{"vocab_size": 32000, "norm": "layernorm", "positions": "rope", "qk_norm": false, "attn_scale": 0.177, "init_std_up": 0.0548, "optimizer": "adam_variant", "max_grad_norm": 0.5, "warmup_steps": 451, "decay_shape": "pow"}
MLP neurons of a small language model. Each row is named by its layer, matrix (up: input weights) and neuron, and shows model dimensions 0-95. Each number is 500 + 50 x the weight over its row's rms, rounded and kept within 0 to 999. Numbers have three digits each.
Before each neuron's rows, "fires on" lists the tokens most often at its 100 highest values on Wikipedia text that the model never trained on. A number after a token or word is its count.

fires on: " and" 14, " of" 11, " up" 7, "E" 7, "ed" 6, "Le" 6
L4.up318:464524506448467546421554494538553547467497492433543516560450523537542540507546383565483575386468534513520415527536481598474507517450511485471521464577551557580447494528508563510476511492516500587480481496472398531470584422464478453610502452482519482465479443454534494511399556435492507535

fires on: "." 45, ":" 32, "," 17
L9.up272:494469497582483515522442494541486478554466478457444463515468573469503466490491493447454537510525444420437392507525505553550510485475540535445474412445559391464485499580493407498499548491546389516554532504546468518550392442475412444560435502487486425495491484512528519529544534472500448457

fires on: "," 57, " |" 6
L9.up74:448661385532539528560440401509502569553510478455566496478512498560512526551568439564449441531520474451533435571437457485538437509467468524486487544397499568402488561513511528521468547460535518464537485509593547446513538477521560518457501626552480429537468455456512460509518455524578520568

fires on: " =" 43, " is" 11, " km" 9, " Died" 5, " based" 5
L2.up541:437454551445596640452548469549449535523456367459505449467550474532552537620452371488606591495454431500550413506504443505520462515478540555490497529543515519529536546572573551543568533482482441555597602550534486405576556501516517512540530503515458442507508538484448583449535489488524552493

fires on: "ig" 22, " so" 18, "oc" 5, "ju" 5
L2.up339:540459474427549638453535490512511484599485395446527449530583419431532541442474385583467528454546547569500497523465439558540432578483525559533523459507554557497489483539561545503451487573554562540510535424538460537588490436603531502466465536559470503391337477518509454566518545499469591595

fires on: "." 59, "\n" 27
L9.up315:393439503449523538454540544501585491462483487489457531370502508550543511469504470522408443503446484482448531533637610529565506492526495509487521403539529505526402496516507473583562584507520535524483474503490518544541336440573501510526438465502487394430609353427492466477453556474583508518

fires on: " is" 24, " was" 17, " and" 10, "\n" 10, "," 9, ")" 5
L10.up101:488510510410504555457545433490521516449493530463499515510548513324470455461549480526481397471454486511519499452543439492458545508485490563438403474450551511431503568512525596580468442430605443546499517495581467438572570482454466507574426508557429423560480530562476452384489559463546543596

fires on: "\n" 62, "===" 14, " ==" 11, " ===" 5, "==" 4
L4.up112:441476588464543507478493462446495541558532448473436494591520422584555544514518443520534470553500573385470424483504532562444474530486546542394468467471517521439526480499534433487501589436567529498504562575544472584575467457524419488508522397491516520566518536446475471484565395465514537528

fires on: " by" 22, " in" 11, " to" 10, "-" 9, ":" 8, "1." 7
L7.up132:591459436535521454527364465542473529494503464479460466510492508454513540535523514487448506418503445468594474540457519457480496617515525494491585534495556509537379472563549524532454540526523572562599476498518497412484576444546507561422403471509507449390481582564450424471441496486515545454

fires on: " is" 16, " an" 15, " to" 11, " was" 7, " " 6, "(" 5
L6.up639:523371459434555509535418510494474468557522512453507377554522429466471501511509465526557452439550438478438453525494512523515504617491538524550472446502494507517485527573543513496358536506498538617538485447562529418505522445529528523547429459569518495443430478495496541470517607527497546444

fires on: "." 18, " 1" 15, " 2" 12, " 3" 9, "{" 4, " 5" 4
L10.up475:498508506418593493511362502380488498501521531470555494561522447405481545542513417560532477453536536413557468393547501560601450476441432488556574431486470505504472445476489418582495526473500439554522549527464500592435490490513584485603492490473452451478409573457578496478479487455507475445

fires on: "\n" 37, "---|---|---|---|" 18, ";" 11, "===" 10, " =" 6, " is" 5
L10.up194:421464514502560498483524442508508505543554520600472562509543438419536534542540487541488366503440454517384506424569505494500572530516441519428453578485541536510573498570518510511548485400621523542487495524504416420573551524543471492615496452550545448523472494552464468491583536495516577530

fires on: " |" 67, ";" 4
L9.up33:546428508500500570570525508499541479473451376521448512590550574501509533506572504538508538550560538475594441579495477562544532497434526506524378450528617516437472488499501603494417479533462486514482503513452518489579514524454491557401528505495396477432478481546540543408490470535617537537

fires on: " |" 83, " a" 13
L10.up535:433478553488430542482404425528504493502579451497489430523561432642561501504575486526474496534552459491536504624438506534525576544491504613524461557548490521530416548534530440461415513564481514490450483514321470501492535569539547451559537474459491509531563529445425436519461509515441578519

fires on: "\n" 25, ":" 13, " of" 10, "." 9, " " 7, " |" 6
L9.up497:526513528512513469458440473574495523436491453501594541575453519593543581466565456506562510381492463463603480463490476528648475556545480487489438492446478512481454461466582536518380520458490386491517544541469487432522511480485509442514437490593552496599433442582543488475514491575544544506

fires on: "." 76
L9.up307:433493463547507530510513471558447477555536447440437505481508501480559555457464441487534466520528541470562424461555580553483448512471438528465527469544490470486518590468438480466506640444535489469465486494464495517546420555620547519525494482434402496477547497461465443445424510392631469526

fires on: " and" 39, "," 23, " in" 17, "s" 5
L6.up92:546410527432486485525468520567479619552520510526475504477478549446514469473454496571435615398572534470478504374490485611434495551504487510526512445601537487530506506568609546433509472526534492502504452501444487439521443431511486488450411477555502504572443490476441539479563482506520487514

fires on: "s" 24, "." 23, "y" 11, "ing" 5, "ina" 4
L4.up308:505502461448501546530374419510472556527498447490454506493488537499468461480552420425501539418512471494541457520442533542590549518526464575593505461513537553549471507539483382547511399465538546485503485487521496422515503530623481475585518571405490522483489493478512552406468496479474597452

fires on: "." 32, " and" 17, " LA" 9, " 5" 6, ";" 6
L6.up443:411469494443521561525502473539544456490481507479493531510527495542527444566512455468479474476462574554486495519489622503512475476441433592550513545499510487527461627409433509562480558452400554485536463530481630560472504430482506563574514535528420408465436479485495471420360548468600479598

fires on: "'" 47, " of" 14, "s" 10, " the" 6, " being" 4
L7.up205:581494506579522604502441451429545491516528515505500422540580558542498449545557476513491411580467486448467485546482453483558524545473437519591416383544578544514420452553468431509528506585493533441565429561452560586492527453579481536538441521511481431482404486442488459555439527631525574441

fires on: ";" 26, " at" 13, ":" 12, "," 7, " attended" 7, " in" 5
L9.up114:432452495508574483589432467529493511510492511563479434436509448493527458487535530505537493387503432532511417367497645558487432581488388460458554502563497489546509496495577466459468540530533474493511501552530534386575450446499406484559472476537584490496461497498492475541420529529572518549

fires on: " |" 48, "," 25, " —" 6, " designed" 5
L7.up389:531448581474487514579413473448536502510479462497577514540560532610522589553441475495489475497465430512461481503504531622462564523483492518549478439457549570569480549529488531487551506552586577560558467526555547431594503474440415491564449519512465488472407571418553478561512507543394468480

fires on: " of" 23, " on" 20, " |" 11, " from" 8, " the" 5, " at" 5
L9.up254:563452544439551563559463501498526488540595505526436503483534563514429551605489438602499404452456477432478474564526500513532495536467469544530447437496452573511455457550605454425448496464549501482516416493601463533550490527542576478547422543650454515552467447531551513543501604535530475499

fires on: "–" 10, " County" 10, "'" 9, "/" 8, " State" 8, "Early" 8
L7.up366:472421479545511451494443488488472488459479472441499520473534388495512478477595453510537503539531454460566596429559434472503491508487502441461453517551499535385478470525481550520476456500416471505537461543578598505580515489503483556441521488512452470464541465540442417595552509433506440472

fires on: "s" 31, " American" 15, " by" 8, ":" 8, "ist" 5, "al" 4
L6.up479:497449508583576571541429446467462444599520451493503493460461431504551477573539543506493437530488433503468453554565550504492516554448556511524473534436565506520436479519471485552525526450483453540384483568519495439455500476466487555488503517614532530444547531625577455524629475534486508625

fires on: "." 21, "s" 14, " of" 11, "ing" 10, "ve" 8
L4.up610:469549485441547617497403451521525502500509468423533468528585526515475438405585391540490502466440482548512483562561455585452527564461461469439476466535604591563432521530512495546488481446455525423473447491537431532443517451488514417570534510519516460447472404507498444589586462491444562496

fires on: "s" 19, " del" 7, " owned" 7, "whose" 7, "ed" 6, " Its" 5
L2.up360:527570503429491517500356532514570479521518473480492431472541466523505492609501533524549549451512490505597510620561488540442517580554442574535479407526520547521478514459513431572544518363423507500566529553480486425515552537567566506518518444563439450507473421461478419489515544559426536473

fires on: " and" 40, "," 17, "m" 7, " to" 7, " in" 7
L10.up501:548579440554565506493435486574450516504459482489504548533513409498564467599564414502496489464475458507527584358609507498488524543397494496478538513503466538516520519505444440499428494380506535459566550554550603451520476447426521523517476461552564503552481539510462463505521477466640507541

fires on: "," 47, " such" 8, "Other" 4
L7.up281:645445514525532509511402471464484554460466427439519575565580573478548445463494511523465531537461407545443464461463477582473506524530455514519463524479533436509414472517453366463511491516610442491536474507512449454491496454464437460525412505513484466508459599491477505452571512498425528437

fires on: " |" 46, "li" 4, " of" 4
L6.up347:511492552427585546465527497468448566438408496450488491557541501549519522388513432502474490601485452523566560586540468397617466587489577522491526498550482549435474476548602431585432477513511513610490498458333467552514521514445514497489441472454508547559487567450504398426469432478513570470

fires on: "==" 50, "===" 38, "====" 4, " \"" 4
L4.up390:481495590422561524448440480495509587573594488523502495504480506578491574496555459613590565577411530384516457454481506528519476529480486502498523451592502516455511504525494370499501598483571484550456468544530425554516489479481456468525509500563495489513477485530521470503541395413537524535

fires on: "," 32, " he" 21, " He" 8, " and" 6, " also" 5
L10.up418:579425466430571497448475447525583555460513503607505521536497553395548439495558513617412525491500460411476421423485531571507505522486501534520436466550530496463482540461467537444519442494489531531459487540595457522558521497493509503517479679501493440467472556534439534546543535461476479477

fires on: "," 32, " was" 11, " by" 9, " as" 5, " to" 5
L6.up113:550429464534525544567420429394546444564496462465502494575524528500584453538546494420478569463455479439481490545489501499503499636485488499548462466522456469492396529442550450525455513434510490538587448571525565424517527453613545479545518556519440459465526513531451503459513469547524518488

fires on: " and" 27, " |" 14, " of" 13, "-" 9, " most" 9, "'" 6
L6.up230:549557466495469558500450479528533530489506531390463432597582553538482539478578489613591574441472537466481440526496478581504386571501547473586504443473488538536514447577505463490460527463479405613512559527506412499498514542453426461410509458590563502501451439411543465481451440443526567506

fires on: "-" 20, "s" 15, "A" 13, "d" 9, "3" 5
L4.up424:437552501435538595515445512491578430534447403462469487547526473533621524476493463466598470493451541525616431457439525609489588531437441516484474441440514499467497422485541518514524603470527530461503489536534626466522510508543540539468549532534469575545478569544509516440513564464489568483

fires on: "." 70, "2" 6
L10.up341:437507491462464527454464514469481535508469528462499498535527445514488430433561449496521553466569571541549483398573563562614477474419423509538562503528388567477571501481491483545500609452550503564489524559480529483564527589575600497471400531504438491463528446469518453545454493465599506452

fires on: "," 20, " to" 19, " of" 13, " by" 6, " caused" 4, " and" 4
L9.up198:619521505464546561479486470504480435565481495493462499657491522610532456500432492535463435511516543398371462561522512529553420565463521506486534420477518474499554457528566508537412544485512528545442430453585474448563547472468514489516473569564504421526553512458489467430504502490525619469

fires on: " |" 30, "s" 25, "y" 4, " 100" 4, " One" 4
L2.up384:474545472499497469457490406545583486539538482467496498510505555504548527494446459511597501588478504540506448478515516455579580471605455636532544569477563471573517518581614505456537501430554504536456485468451466453477559561515601421471515439477612450524508604476442462482471441629519582513

fires on: "," 35, " in" 23, ")" 6, " May" 4
L6.up273:521581484516496530480454492566400490533472423486503491475524452558494542564508412547491408554552422426535450442525557504464464530401462478584485558514562469393465518550478445561466541457534534475511597520558542469423446446579528541491528486537518495559487514474478498406542601497597594552

fires on: "s" 45, ")" 11, " in" 8
L4.up178:450521497433496580524346478534524520520463486449506510529516490536485507449556471540556492496521505516622474564490515615517550525494472560557565427458602662543396534434565409529534532464526607528440513464596507503510458418557514490566483536537409549585491520531491427444516495508500515513

fires on: "t" 22, "-" 14, " |" 11, "n" 9, " not" 8, "s" 4
L10.up328:505416403574532513471489453437520512473444472504460473532587539451535427506549433463511526612509492505407525541433511508525482465528544471459498494462610526437479515497500599537428477525588561580561521447523475533493513453463507555507487481499380471479506525499429514482548598540511519555

fires on: "s" 67, "y" 6, "e" 5, "t" 5, "r" 4, "to" 4
L2.up175:535523523646577592458455429496468427434512407455496552496502552467446539555446415450549509535487556518484440478468444489580541457534509536577498608457521537596542500493538539466440436454549500547512486444553536490562508497525558491398427472554560494606498604513494554425498542532503524420

fires on: "," 25, " of" 23, " in" 17, " was" 9
L10.up268:545565433441484572475471452569511468551406519508546435468587515442510444443577450486479501508501349439547452501541529511518451537487502497506453480508522424473420538504533461537498535468465464531493478496583483556534521440568666417540450566470473515541398515481460565496471500544587547589

fires on: "," 17, " un" 12, "s" 12, ":" 5, "\"" 5
L7.up198:436442479537533542458480461423477503555407433493467404537490456518523444536495458440506413498607511405531483516537507575451476558417540508652565563469540489574529538512475461576494540523503455506473428434498560559439542519529605482482567504474491475488516621533539448493606532510436506570

fires on: "\n" 46, "." 13, "," 7, " |" 6
L6.up83:520515543458490531472529449432474512484461399503544537569525496506495462468520479459467487494464504433594449576525471520501442506512445473570444528404534438546529567537578561589462488494597481505531434489571547471523501521469585546475498619504527418421456600375482503469570518505468506530

fires on: "s" 79, "y" 6, " As" 4
L2.up66:516566506447528585456500398466509479503501491463474509530539523396504565585504452586549502553533520503571468508467432523567508512473496581528471543493563458520444561408580506487501384404545533506616495471476452500515537449485541490467378542591586490511523597474487534475497487614496486512